config.yaml
n_layer: 19
head_dim: 64
d_mlp: 1536
norm: "layernorm"
init: "trunc"
init_std_down: 0.00194
MLP neurons of a small language model. Each row is named by its layer, matrix (up: input weights) and neuron, and shows model dimensions 224-319. Each number is 500 + 25 x the weight over its row's rms, rounded and kept within 0 to 999. Numbers have three digits each.
After each neuron's rows, "fires in" lists the words (lower case) most often at its 100 highest values on Wikipedia text that the model never trained on.

L3.up678:483508486501534506461539504575496484518472457502490446483560492460505495521521510532489463507465527530523499523504481545482512504497497480538522531524502493540502453512497503504481465462511471542475487471527467484456498471531498499449501508523539458531546455517457496486486506485504496522
fires in: "vocals", "left", "members", "social", "station", "white"

L3.up128:485465487479501431507518457570534504492491516521527480474492503467497513549543462455515508498495500494498528465478505543512502488482496508470511526487523508500471473509503449539487467490494496507495498443481507561474510497537493500495471511493506510460465513504438522524477507497525505500
fires in: "a", "various"

L3.up251:489541524463516490510520475525534500500502489515506520498475460484521491473504512512472506452491521464485475479536496512468535551542481486479424499466473432510550471498488551483525499552528516524491458477520483477477532492511510516512461467456504493486591514506526479463564502493549517504
fires in: "the"

L4.up1236:488488526529458504487483504519550501461513480535501501494538526517501497460485533477498493501499541473467496508496517467490465516493526537466513508520486454467510483515511522514481555491499465523532440472489520464460491518484507513501484510464509494488485512507482479479489508496558486515
fires in: "s"

L4.up747:475530484488476494511505507516505464511524483505491463444530459506441559529514495502454450478533481480553482479462483507537515487507534531471504474495516485487468508479467475483501459500544478479521506497493516462518524453483505498532552505501448491498496538478511473542495478500530468523
fires in: "first", "among", "best", "most", "the", "an"

L3.up725:534474477540493539544483525509447518518479538472527525443517529484534532531478487500569492503467523521512523510455489505501479510548497503487533522473520525550514517499469509440524508479530513477528503494523442477488554491532452508512525513528517541522443518509510522483495511520468462490
fires in: "of"

L3.up1088:556520520497483507512519428570482531485513504530479510488531513497488507490495488545511499509470525534459456527484494516484448499487481530499478495510433468449505482517465506514502514513491515522526507465471513517500510487485470474458506521527520488517447531508479511484488517492503509498
fires in: "a", "no", "he", "she", "his", "was"

L12.up403:494509484484500491478484496521511457510482496524526511505548474432489492494477509551507478524487513501481501501521472519532477512469521497470473563510507475455534516532508514489459519482526531512482476506479525481527487516490500555510480495505481500546508456489481551487493524505477545519
fires in: "a"

L3.up1214:508448497498549511480470534506518488484527502497471484485518497494498514526516517497490498500509527478503485516513485477456483499501467476543504470486490421497511520491517517492495511464513523510499473543514482506503506533469515477530530506523481513535483511514527503472509491466559523519
fires in: "the", "third", "their", "el", "two", "second"

L3.up271:528446525480466515475474488543521524481509520479498489513496499484529487449512488517482491525499468523514493483479516459477515499526475478512454499504484502529462479537502491461533493466514507458499495543482488528478533486498524473523505486518513475482479472510500544483554475482509514502
fires in: "65", "67", "12", "68", "six", "13"

L12.up907:473470497528487488468488483527461470511487494512486510493500511514508474494510511495501545485518500502484497521491500564467507492511502501473492519497512547482524516546490492468483527514499423538489491511495488484525510457501474513511547490522500506477516512507461520521493483478487472442
fires in: "in", "to", "is", "became", "was", "for"

L16.up924:494490528515470481507478483523435529497563489515466512507498522486480468506535526479511496567475483535514462519475486450538516520489553497470491504530526501492544534544536522471489487453492522522548486488480456476478542521500492482507505496497501508517489529493492476514490510471468500528
fires in: "an"

L16.up1057:496472509533531534498536535527493482436513519529486472491508499503543465491475539479487496505496470500497496514458464478494523480523525508508431485530506489519504442475556476491496485472519507484500528469528466488486517453518479525522471478490478525511516540474497484542500474519490474474
fires in: "an"

L3.up44:523471509473465430528505468524527499511465509501538463486488521486542507453508520463459505533509497478505496491522537527430484518565513476498495456474501480512515458502495474487522491496538484493507526539496488531476462525525512469529467465466489473484492476519486490492457542488494490484
fires in: "more", "might", "less", "provide"

L3.up1419:470547498524493504460528444530540459516477484502502446502516493510501505507472485473522464481501525517550474532484495530456507518533501521463448497479473498477464518497503518494476506528524496529535535457507491502541530505494486493522516531515477570527491482477531497486525478511547485498
fires in: "and", "the", "n"

L12.up293:498448492487504477455479496473525472530480494506494493506508475486440506502511492486518488470478478528496522467500450534469532481519533485516522505499523485497506500531475435519458506527482448481484483464512495496501520476522484481535500503497509553508477533485485497507451501480534498535
fires in: "by", "the", "among"

L4.up1249:525474494520479545500495512526500535484519490506476481491510483491530513487524468495512514488504502500486481521527516472488514488499474470499468534503533520501505464520568466530474449486528536487492482552487521483488490492474504503484514444497481472460566528490509514484488436521521485508
fires in: "is", "a", "was"

L4.up1353:501460496482533506505467475534500480522494486512502476472524488491485546505490487512459497479523514517514546529497480497444455520563496479500523467508527540509509467501486475507511507488485470517536470531486478521492502503503479474516501494582518554507478519522493497511506477507503516480
fires in: "to", "was", "of", "for", "is"

L4.up11:498491478515502481498476525524498522497435553482491491483541475498516491506481528528464482478500476504512462519509534477509498539536520460506492500466543497497422459486497523519478521537509505439500443476501531483486507534484470458479509467485520483504523463528527523506505462508457508468
fires in: "were", "was", "are", "is"

L4.up1009:517503494535453454473520509507453530496508485455495524508489492541471492519501460480516489475468531503526469503486520504476499473495510488464465528518526508489480506461503528543488508507501527505502515481508501531484489528512527496505469486500498554507501568469543469501497501532552541560
fires in: "the"

L3.up350:485464481485511506461509479533525478496524504495524523487518518510475514524494500497499506464506519454523483506503493454490519477452485489508503492463543514465537495509515464467484509496541504533514485505473503486491483480482522524510506509539462495518567490486478509465503536510515453514
fires in: "a"

L4.up800:509547480480520532478502504501520509501530478461500469513532494509506512445511525474518496466456522493436526508498484485510515496474517413553492511546474452453474484494554515492496495525477499488509506499524466483476496500490472502462505513502519503519462493484567489520528519482502517483
fires in: "name", "association", "organization", "company", "movement", "society"

L12.up222:497455497520500492482512528501515530502472478521492490539502463478531549485498474489488516487487495509466488537538510567508526501527526508521486508500452538501495482479504514500492489512500485524480494487496491492493487488522496524469510504507494504479457486503508541508496488523508520487
fires in: "the", "hapoel"

L3.up520:458508496486500428463461526539467513507525476490507458491524476529503526490470513511513475500510498500514496518511507484455525466542494573505520472516503506483505542508512488484537511534496505464568460483481516502469494494456515481541533482502502535477520511501533453505514477505504540508
fires in: "an", "to", "with", "top", "the"

L3.up1328:467462506501519531550490493530525503482537527474547509525509481466548500553538501470478481499517532525508466516468472511450461494533521493534501505470489524481499490536502466533499485519498496523514535521466477540527534492496526489483474482494499488472533532501502466500489488506465464509
fires in: "town", "actor", "man", "movie", "film", "city"

L3.up393:514476481493530511492473499510503540505512502530532526522492511555475515552479510534482501487520506489524505498519530502494459506505463486474514513540457479557531498496503525496488520491500522493480472498506505492526473472532521523481502559525495497475503511481465494479535490511522523501
fires in: "the", "a"

L16.up588:532482498468478525536516500459491516501509502507494494521511508483475507513503495498536484521496461474528469525521563498504539465522509546490458488532497520527502533497455532534475453466467519476457501514459499483542533530504474483527526494516531486511496470527511541485538455564505471516
fires in: "and", "she", "it", "he", "also", "who"

L3.up1199:467480480510486500526564496507490522456507537551488502530480530528468505504523477523491488527507463514503479493490504478478504496443518508480468545517443451477517477547441520476493474534487523526512521519494509483496504471537477494499518472512470449476460517473485482489491491523453475509
fires in: "his", "a", "died", "death", "in", "began"

L3.up606:461515507500464480508509460529551487525481460531539535462512542469458519533531473522467519490500491510529540543512486497512461465489480517489469519536525483501500462522493481472479514553500506497502483494506559525523486512482476497543501510512487528513453520501438463513515498464546552483
fires in: "the", "a", "or", "based"

L4.up1312:466466499457489482463498476488469523526516472532514505489520516524472463509509493505544492483478540506533491513512478482439472523471501486444440486552522522520485503488494487523452469481568521508526489453486490483487508480483478524452524470519501524506508526510510503526496515509492475493
fires in: "a"

L3.up179:497532516466505445502506480449509479479465506498487529492495527517496493498481481509523503509492534525539543485448541514478458524495502470477479492489499520464506490515527486517509442452531456512538500508496521481514518521486534518532545536476482488477494468499518488542492511474477479534
fires in: "and"

L12.up1378:510474535503481519500507483514491506469530488524498501483485497429437507484502481494486516475468488484510449513477530472501493514455461465519535497530483474510508490560507512470530467479511552481526470526514454508512524511505512492503524511477475548461509526467462496520534501504544488489
fires in: "the", "its", "their", "his"

L4.up626:521476496473464483483521548512554497504524493520452506506498437499496496490491485511552447519484497500507515454484507540479453497513503512526518499517461477509502457559493539481541474515515448491566514501486470512496457491480502526509511536494463495482553496545446543512516516515521495505
fires in: "that", "where", "when", "because"

L4.up507:489477498459548502508486513490497517545501498485504525490485514509543482496484506509456496447507492514451473512447526480455524529503515506451481509478496515495472472505514532516514504523517511502530447516525535457500489500506529493542496492477481457464531507559540488495475485490516489502
fires in: "when", "married", "was", "then", "is"

L4.up69:500531510470489580529495530462494497511495526488527459514505534499506503480491482496474488503491510471517517468528496530464531472521498505520521456504503494471525440477539479487494529533463546511518497486533489465502460503510489504515460535548489458469556461478472507499531517508533484423
fires in: "one", "two", "three", "4"

L3.up1459:520516516526524481491498498475518468494531523529555517510514506515486497506451547522491535475525514526480477481531514505520490523500469527462460522500517504510491493475502466475454506483529529492504448478510491451510458511507522521491454544490503524486530464495516518527527495510488517503
fires in: "public", "a", "sr", "roman", "rsd"

L4.up720:551436489502516462487527479515495530443496497516505481536513467514520528505487490507500481472486498485525454495517502480501485506513522430488467493520467495462529467514537462497539527501521515514543480466502489499469466491481495476480471474527535491493482543480462454503498516517571476484
fires in: "his", "her", "an", "a", "sexual", "him"

L3.up910:481504484449488470482475524471479491533486488501524509496450488525509506477480526543505458537515522518490533442474495498473503492520517478536548515483491454489519503536537490498488503539533550517545505439545475518523504502492514491487514506506539503513514492513471455493533518491520531501
fires in: "him", "college", "years", "bcpnn", "year"

L4.up1524:495553513487489514513513507490519495538480456478497492493512485481502517528475487448506498530499500460522523477472491461456492526527489493472562509512517500527498522490450490537499512503508494494490515478500504475481532511476521492512497501520454492459468525469478501514498471507538484530
fires in: "of", "fort", "as", "occupied", "gastaldii"

L3.up1157:498520474499527456464447487496462477489455549468520476496541504503496482526505468488549517448468555477495480543501492526514460484477511533445527514507511497492479497478519508466514503482515526527510538448509503503558533477505512457516528488497504500501474548471488507505450530489491511503
fires in: "she", "a", "the", "an", "is", "he"

L3.up781:533501472497465531533488536523484484500521469541443488451483456542477486481449482490483490505488520519449498522428518520474512514482527496507478476496541495487500551492495489520484506508469470532509500506491513492488479490543548536478492503525520504514508483509458461538496531526446484489
fires in: "january", "september", "february", "november", "december"

L3.up1314:466489469494467469479481489528493482506441478488469493521552503510498548455511524519507476495520473493488498500495507494515456532546501488487511537479490500480526520511508546534487506461484491476477531531499510547464537515477513490476509492475492463481503488496476513499494492539507496509
fires in: "town", "city", "place", "stadium", "way"

L4.up1118:543507503471466561536461513535517498511511527475497498547494519516514509526476502554517500491526491547488511475439495484488516516522525467522466464554462464477531485507497476541538531506500537537504469496511483496479498474464486516508508513511500488516496512506512483477480523494523482515
fires in: "him", "her", "their", "his", "not"

L3.up356:526486472509468482520492459511490462476456495485509465500499473519494462514457442512487472498458532533528493493470511509484484442487476510488464520540467500541528490510501495485536461535490501526503492447546505492532491522502513517509521497486491501519490490551490487511472501535476464516
fires in: "in", "the", "career", "member", "that"

L4.up988:478533515479485495526483526511534467442522506533471484528489532498516506514490512542543516500534528501506484494446438508492479493526484484502487502471493499500524479451540496524536483552517516485469506515492478451492471524549495535494484485523504470470536518502529539505490516511525508517
fires in: "this", "same", "the", "these", "that"

L3.up545:493522522501492511523506519490491493505536488526539494499482479540510492502479511517509510517481529503528451499461528516485479489499491524527508470422507475492527501499499443468506498543470500529497463494518470523567467500497512504528509540508501507474501502489502477490516513441499473508
fires in: "one", "two", "three", "lone"

L12.up764:543495469529480527499522465470484521529503503487513487461515484495525450489526484492494513502507469531515483530500514485486505493506490476481492504498502500516496478469481519482530466490486485500491543560492517515456516478451453465508535502480489470542458487512510536530525503499514501486
fires in: "and", "railroad", "law"

L16.up951:501506500496473487525534498455505541512474508470518495494485476502516443498516471490516538525500503523573464536520547480456453535488517524467506490481479514517459504522518492510443544521544494477507472503506525511510493566498469489491523514502468504511513501505501515494514486468495534476
fires in: "is", "the", "a", "was", "are"

L3.up1343:553508539456558510494501521521484475511497564530508528488440505496476512469464497488509444511553512526463500507488516467493518519488505539483496511487492474454542480506465494509555484514475509513478518455509508529512488501475505496501502502555518498475495491512559500453470461496516530520
fires in: "to", "on", "the", "a"

L4.up7:518528545465482530509544472509479494517481485495545528496488485506474525505524521502466503478489484485495498533478517513514510497517569495548510500496457529486474488481498548470539490487473502498482482468539463483533521499489505504510501502530502469502470504460463504473494505467462509506
fires in: "both", "various", "soon", "match"

L4.up1270:505545495504467522497532542491507490507458540487502453447519488521499472525518471476495540485496531477502511509484533516481481489496492514459493479500467479484517511470517532479492510535461484505523550499489522520510536489464501483521512514541511464484523462485543477482516508437488528492
fires in: "and", "the", "first"

L4.up1483:532489468518507493489498539538452503551467487527487495514495501471520447535496530455522465510490512498448480476430488522498543513519511471461503451527490493487504526499561521455491551489471521546502465469478499515512481491532511517512536548509517468487484485470501473486474523511510497518
fires in: "a", "union", "office", "province"

L4.up774:544517477491527500463510500523470474469500510508484505529494478520527500445555499533495498479462503523462469504492471483498484485509497503473482481484496505528545491467517455498500535526495509523516558473479505534538513509453531479530487497526506505500519529536459499525459480505495538518
fires in: "one"

L4.up272:520520522524563494486513467474488525521539479477487514494461464536503509487465482450481485471493472532480462472495524497492510543513481503469485490497528493531520472479479483527505525508490455508545496454505492511509527486507521521503496504522541491474567493516488480518453463469509474547
fires in: "the", "by", "on", "during"

L12.up15:504499552499520547547541511548497510531514483457569480499488490484454471478511460504516483503492542437447465500513476487497511457482485526479487509539512506480535473499496468533515476522497520488519490468550486539494477499512492513483491462487531452519503497519491498456496425542506501528
fires in: "the", "a"

L4.up31:509535501505475482512498508486507471471513498497514485519471487532514504487492475475497488485539478530500497483468535490487492471543507519469469494540528555499471518484465527471540505534530517510514507499486481498499497523482498520489537502496491503492494515522477490508471485516485486498
fires in: "in", "the", "sr", "a", "la"

L3.up1467:525516501454465484494537493450518524524507485507450548472463492496492508567513481474537479514495522506494503479506487479519484512473491522469516537516527510510478474488472484486530466494449473500513483507537503504516470514521511496491475489508491500470553522512481485463438525534499482541
fires in: "which", "that", "the", "same", "but", "her"

L3.up435:532477491498545504527522481492446525507490536514529515525497473458480503550512476478502497467518496489511498488496541525541501493520470467449505493475479487501467519552501488523485524478477536526536507464558507473538464453530479522523488532517509514450513525503505518538493427483484477511
fires in: "was", "a", "the", "been"

L3.up388:523499525507467490506473496481480536460518482490498490490511445525508521462462483525451477470493500480448467517541485479483486478494497494478486507487507491511516520490531502481500493503496507504532477460500526478464489498528539485492501486521573541491533506531531471472508498474494494498
fires in: "the", "film"

L3.up858:506518469536474531499483507511483490533498523526547473491524512474497481496529484460513488503513527498520546493505498497533495482513506550477514465519504467487498522482502495454532421549505518500517513472485536467530559482521481526454526532507486505535461427507503481517488499492464485533
fires in: "a", "to", "the", "on"

L3.up706:512479477484544453513496475470531521519499490468487510517484495490503492485492476510508537477469501459520486504485492464459495450472493464525478481455496500485459526512493540520517433464488516471466485513491510525533471503474482449523533484524531471476487478466558514508507509490526459490
fires in: "three", "four", "five", "two", "of"

L4.up16:506493499495492482490543504512516482534550521528500498542483475502509497528495468504583491495523519476444439462501478493486480467498493498469533520506548477532452498492493493468502503533489505507450494497536522470508485509497484520470491492528516475506502539530494484519527523481484476493
fires in: "which", "that"

L4.up450:511481506506479518480505485549505488469497511497519485490563506492471491515493509484536550497537520489513531489522521534497529483521448471476519523487478478469453483482524493486461526499459505506535538503492470462531495562518499492526510543500506519513476522485484502490451514538534521494
fires in: "and", "who", "the", "later", "than", "from"

L3.up1207:502499531501528500500473502500494489506548555507502456525476503532503520527467475535514434507477499505504532482478508467478483522512495486444453469545518517529514521506538461494506505461520469503505494509521517559509518510478464481455552517514497509527463478483541519512519504506536509506
fires in: "s", "his", "their", "an", "her"

L3.up1198:470536505484507483495515491496495475572490524485521527505517491510506489507514487528509470486504499482495467491519489475489513505522507514465516512497507477497550486483454489535450518512508472479534510509514474539497475459494466522479485494495485518468513498523520489478480540510495518504
fires in: "after", "fort", "despite", "following", "elections"

L3.up1258:513525499493492489472506500506517486530474485515460506479500514515480504473489452483490532505513499501501526503481529501550482484567493484523519481482480465497508508519543505532507484506493499527534484493477518511533479522496502503554489515489487498484471492547514512529511516470507501453
fires in: "and", "but"

L12.up1111:496461553484492542474481458499516511506444506492510499513524442501495488475536514521511501497484497466475458505472511499483472466533510551457503489503535552481523478508538532510506489488474480501485491500490499455497528478549497487470484488513486564522496535522511543524490544466535475503
fires in: "the", "in", "with", "to", "both"

L16.up750:460527559517522497501504507522493515525519514493475498506513493513526482452528529470536492472496536494503489491504508444508507496535510485498473561508521479527526534457504506456467500482489539512486501497534475498487530503548518491479499506467537503492487518512511473531510479475457497485
fires in: "an"

L3.up424:492526452523475484498506486492510506504486521477530472509509490511470500523480484519514467498481507505498482537541524512511439508526541479467508548500489481528532488506513495511499499533531533541533486448494506513499461535514527481471489484511501479537512535469473428451487520550548525509
fires in: "the", "its"

L4.up1091:463553509473498524507536501483507450505467532485464460541511501459507506521493488479535502466487500515480474515520486503491472477479487490469517511482498514442518502498532496487494448519514474492504472458508545461505481505481532535500499523513486459466483527565494540496508525494503501500
fires in: "that", "where", "when"

L3.up293:533513512471497484481477456498533497449506487513530519493456485454503484473487474513525501475497509496473463490561466499519548497499457506529478503474494463510545468483488493479456491522498534465510538491471508539487485501503503498531507550499502473477519534514493485472474480519542493490
fires in: "one", "joe", "outstanding"

L3.up692:494525495487551550489495482492512505510525496514504489448541534482519465540504470473531514502504544493528496502515514475471512469523520488539509516454472489455458526517541487492511485495502502547552518463473499515486548494508505499523499514476478549502511507524500479527508513521509497472
fires in: "and", "1817", "or"

L3.up796:465468495512464477486472486498518550493482468497545463462520556492470548488518498499473524510472480508495504534474527487459494496484522454469464536511477480514504514498492495476498486537514545504522518494489474515488515512489492494509517491534499489510440556467518505496492489503574493484
fires in: "the", "of", "a", "in", "to"

L3.up288:498493518544481483490532531520500491531492526506497503482485479558456519532495475506519494513483478489509460497545534474525514531524492461482529536497514469535454496506485482526477451537511520493514475468503481471533500504514480502459536538506501531514533475485529518491536507523514486523
fires in: "at", "atom", "atlantica"

L3.up909:505483501514464540529541509457511522523475512480557454447526476501509514503512502471527543496497476475494496521492496444440484500513479553481545501521521475513503496516492496545516471520455475500543490515497486483493501481543513537439518502511478528491505488460513496509530508478522474476
fires in: "at", "club", "de", "sport", "side"

L4.up493:474529514509481462487521479498511510535474535479462475525527448504515471470508471519557456525515498512474520542497488502496502507486487493495527474472473527509486507497465461473513527552542514481537540540521474483489513494497512516485470524476496485499514503503541516548516492512466481541
fires in: "which", "because", "how", "where", "that", "most"

L4.up1215:486510469486482531528491477490540462491548534506505527501489462520497489501519443494509497506521513493492474492482513512540496546513487533481512485515461456484536495487501494458531436541499453486553512508505497503469519514524459489522497498475498537497516492465479479496506498528491491441
fires in: "for", "year", "the", "on", "no"

L3.up1211:541476491514532460498459449496490477482539550518490525441483466504495528540479508522464463509513509516502475523529525478470487477489466504493536463502468498522489529511484488521502486539488538518491451473518528478490462491518504492520500451508507443479513488510478505480508490554568517468
fires in: "it", "a", "his", "its", "him", "stood"

L12.up1033:518490500489485497504451505528516492523471539464502496485470487513494499504490486502509468514500504467470443547508521505523482486549525460547518463537498478462505492487472496546521498520541475470508522490535512523490479505494503506464502473541483488505503492512551492462490491480509474495
fires in: "the", "his", "a", "its"

L3.up1430:510536481489528552498516503515529507497433513494486506505508508522500451536465519504512512499470509471523540502489491497459521517479469516505456523491517493465529487538530532497503488487493485476508510494495473484499462528499543494498540549525532466448464477499543504490482503521487498483
fires in: "at", "studio", "the", "pandove", "coordinator"

L3.up1294:478500480510539477470520497520516492526464492486485467505493521493511467506550512508505474498474473498503508506524490533499481515509534483480525460506539497509501518499446498528496499504463488511480495504477489511475501508513508506537466505480464492486453535462454503480488521527488459457
fires in: "a", "the", "new", "present", "another"

L3.up82:440519500512528498511492469501511519505476511505521478429512542543484477499498536523472505474480540489450495527411486495538516488561516483505532471515526515504489497505502465544524459501487519556538528441483467510481525521506501516498511521508497520474456500471495456495499508505493516496
fires in: "a", "the", "onto", "at", "for", "by"

L3.up855:469509492476548452496502484449483478490484476472473492491498506486510486521490496504457534492525474541514489553525547447505519498527494541511491518504485467507478454526514549494503526474482455524504470541492471481514538506478460527510507455503462490501491487498513483489477513496540516507
fires in: "states", "us", "texas", "soviet", "detroit"

L4.up685:533509458468486518479478496530467518491499474512478436480505486506471465527441497507544459477486509451482504480509465503497522498496502484502520509516518531511490504444506508515492533555511508501513522519498534549529493488534487497529465478490521522524517525513470511513489493473502461513
fires in: "was", "now", "are", "is", "currently"

L3.up907:502529500512524539499521554553504510495483473457527505495520515470453529499491461510497507451480519492487440513513521497567545504560502525500509543563479494481474505481508490471473534532461542482525499495502530493549449519533509498496532512507520508495504445486519477477468480515533518481
fires in: "2", "the", "km2", "2025", "2026", "2020"

L3.up1051:496509524485489483519494518490497466480511511503528483482468490508501476475501458530530491470511528517522455469514537490534445494504528484545489509464494524467481520493473474485490454510494567522537497462481447497533450510490493508502496508526520459495489495564470469483528522516500480473
fires in: "him", "its", "himself"

L4.up1369:501537469478472531515544464510452505489518461497469516536549528503519558474524474497554527534513500486472495519510497458492492494540498515520514508470530501491504467512518462486507505510470445502486505479472502522493475494497510518571511537468475495476478518479486528508480499555517473440
fires in: "other", "again", "home", "help", "same", "will"

L4.up883:500492480549514527504511518451515475488493510513514468546444463479522494530500475519522463511487506497481502531456496512504498466539459503481504465464458457511537511528490504490469553485507528473489524507467514517511476480498495507531522504474504549508460488483523498520509490505531496521
fires in: "the", "of", "an", "any", "this"

L16.up255:538456487461489538541494515488514556490450479525508490480504469511436484531530528481522530528514489505485456551487531519480512486547491527537485498504512500506484548525502528510487483492497463505562475472519513543463486519521489478495514533505477457477531508459475507511480507489495473504
fires in: "on", "april", "june", "january", "september"

L3.up1408:479461483452490505520471517462485505494473495479493475466512529498501465487464471523447499487469499493514514492528468468500491500484531520528522454519525543489476522447487497484467506541534505506558478515539516549480475503516483489515477519524460516527530527516529528506468520491456485493
fires in: "is", "are", "presence", "building", "located"

L4.up298:513473486506512534506533491484500521511467453452539466527508521499553531476497523560503495516420489463484498492515513535500491472528520493539487551473478486505487514466496529475506464473511481497451521518560531492512490520494520472521513511530553501524442513502489512532477494497524520504
fires in: "several", "various", "both", "two", "multiple", "three"

L4.up1297:526519446491523481474511493528496513538496488530492482516506528486522518488528493521486516527500526483485477463528495496519483512483515496444491491498488457537501474531487507506496489514497521507485503511475460544471530511533520521481533499485490489499525518513547485509489465515503509483
fires in: "will", "air", "the", "would", "likely", "be"

L3.up1462:511485484521484466478477510507472519465490481450529449512513535516519535503501452487506479484525536495501488525508501535476470485554486544507477523526470534489505552503532527451455492519508514510541517486454506491515513532502509535474506535518506456491492539498481474505491487531516491503
fires in: "first", "1988", "1989", "1990", "the"

L4.up739:526495453503494526486554526459510453517485538467484489482509484511485456528515556498486467510521484490496492493510493524490487554496487496481498544444488492502536522486527522511492498481505529518485544491502501490515510532469533514495473493507536497505488537507481537512519482516502485458
fires in: "all", "county", "fort", "altissimus"

L3.up1190:543530469485481483519497488550521475514489511505497469516472475517530496449492501516512496487516503517508484482554492431516525472519516489501480476508469488475546494499501497508475484500464537471469503524495473516522540502513545495521523519503484490486459509459462512489537515525544454490
fires in: "one", "more", "beach", "also", "larger", "himself"

L4.up127:479499489497465499509516519567509489500467512464486502482484541504491491524548526505512452520471556472434466492448461497514516522573447512494492548542512509505497517473504487532502508541467546502494539473497518557450487511502559496494487476468482520487485542472529505500495504475539500492
fires in: "the", "2026", "soundtrack", "additional"

L4.up1200:486460484471501481476506490526484524495516498470535488493477459490497499554495497512515513468470474496497531488463449510500528457557513472523486512518509468492517521492480491479506527468482527469543473506500505533518508496489529491548510479485459495514495473515514504531498471499529498515
fires in: "of"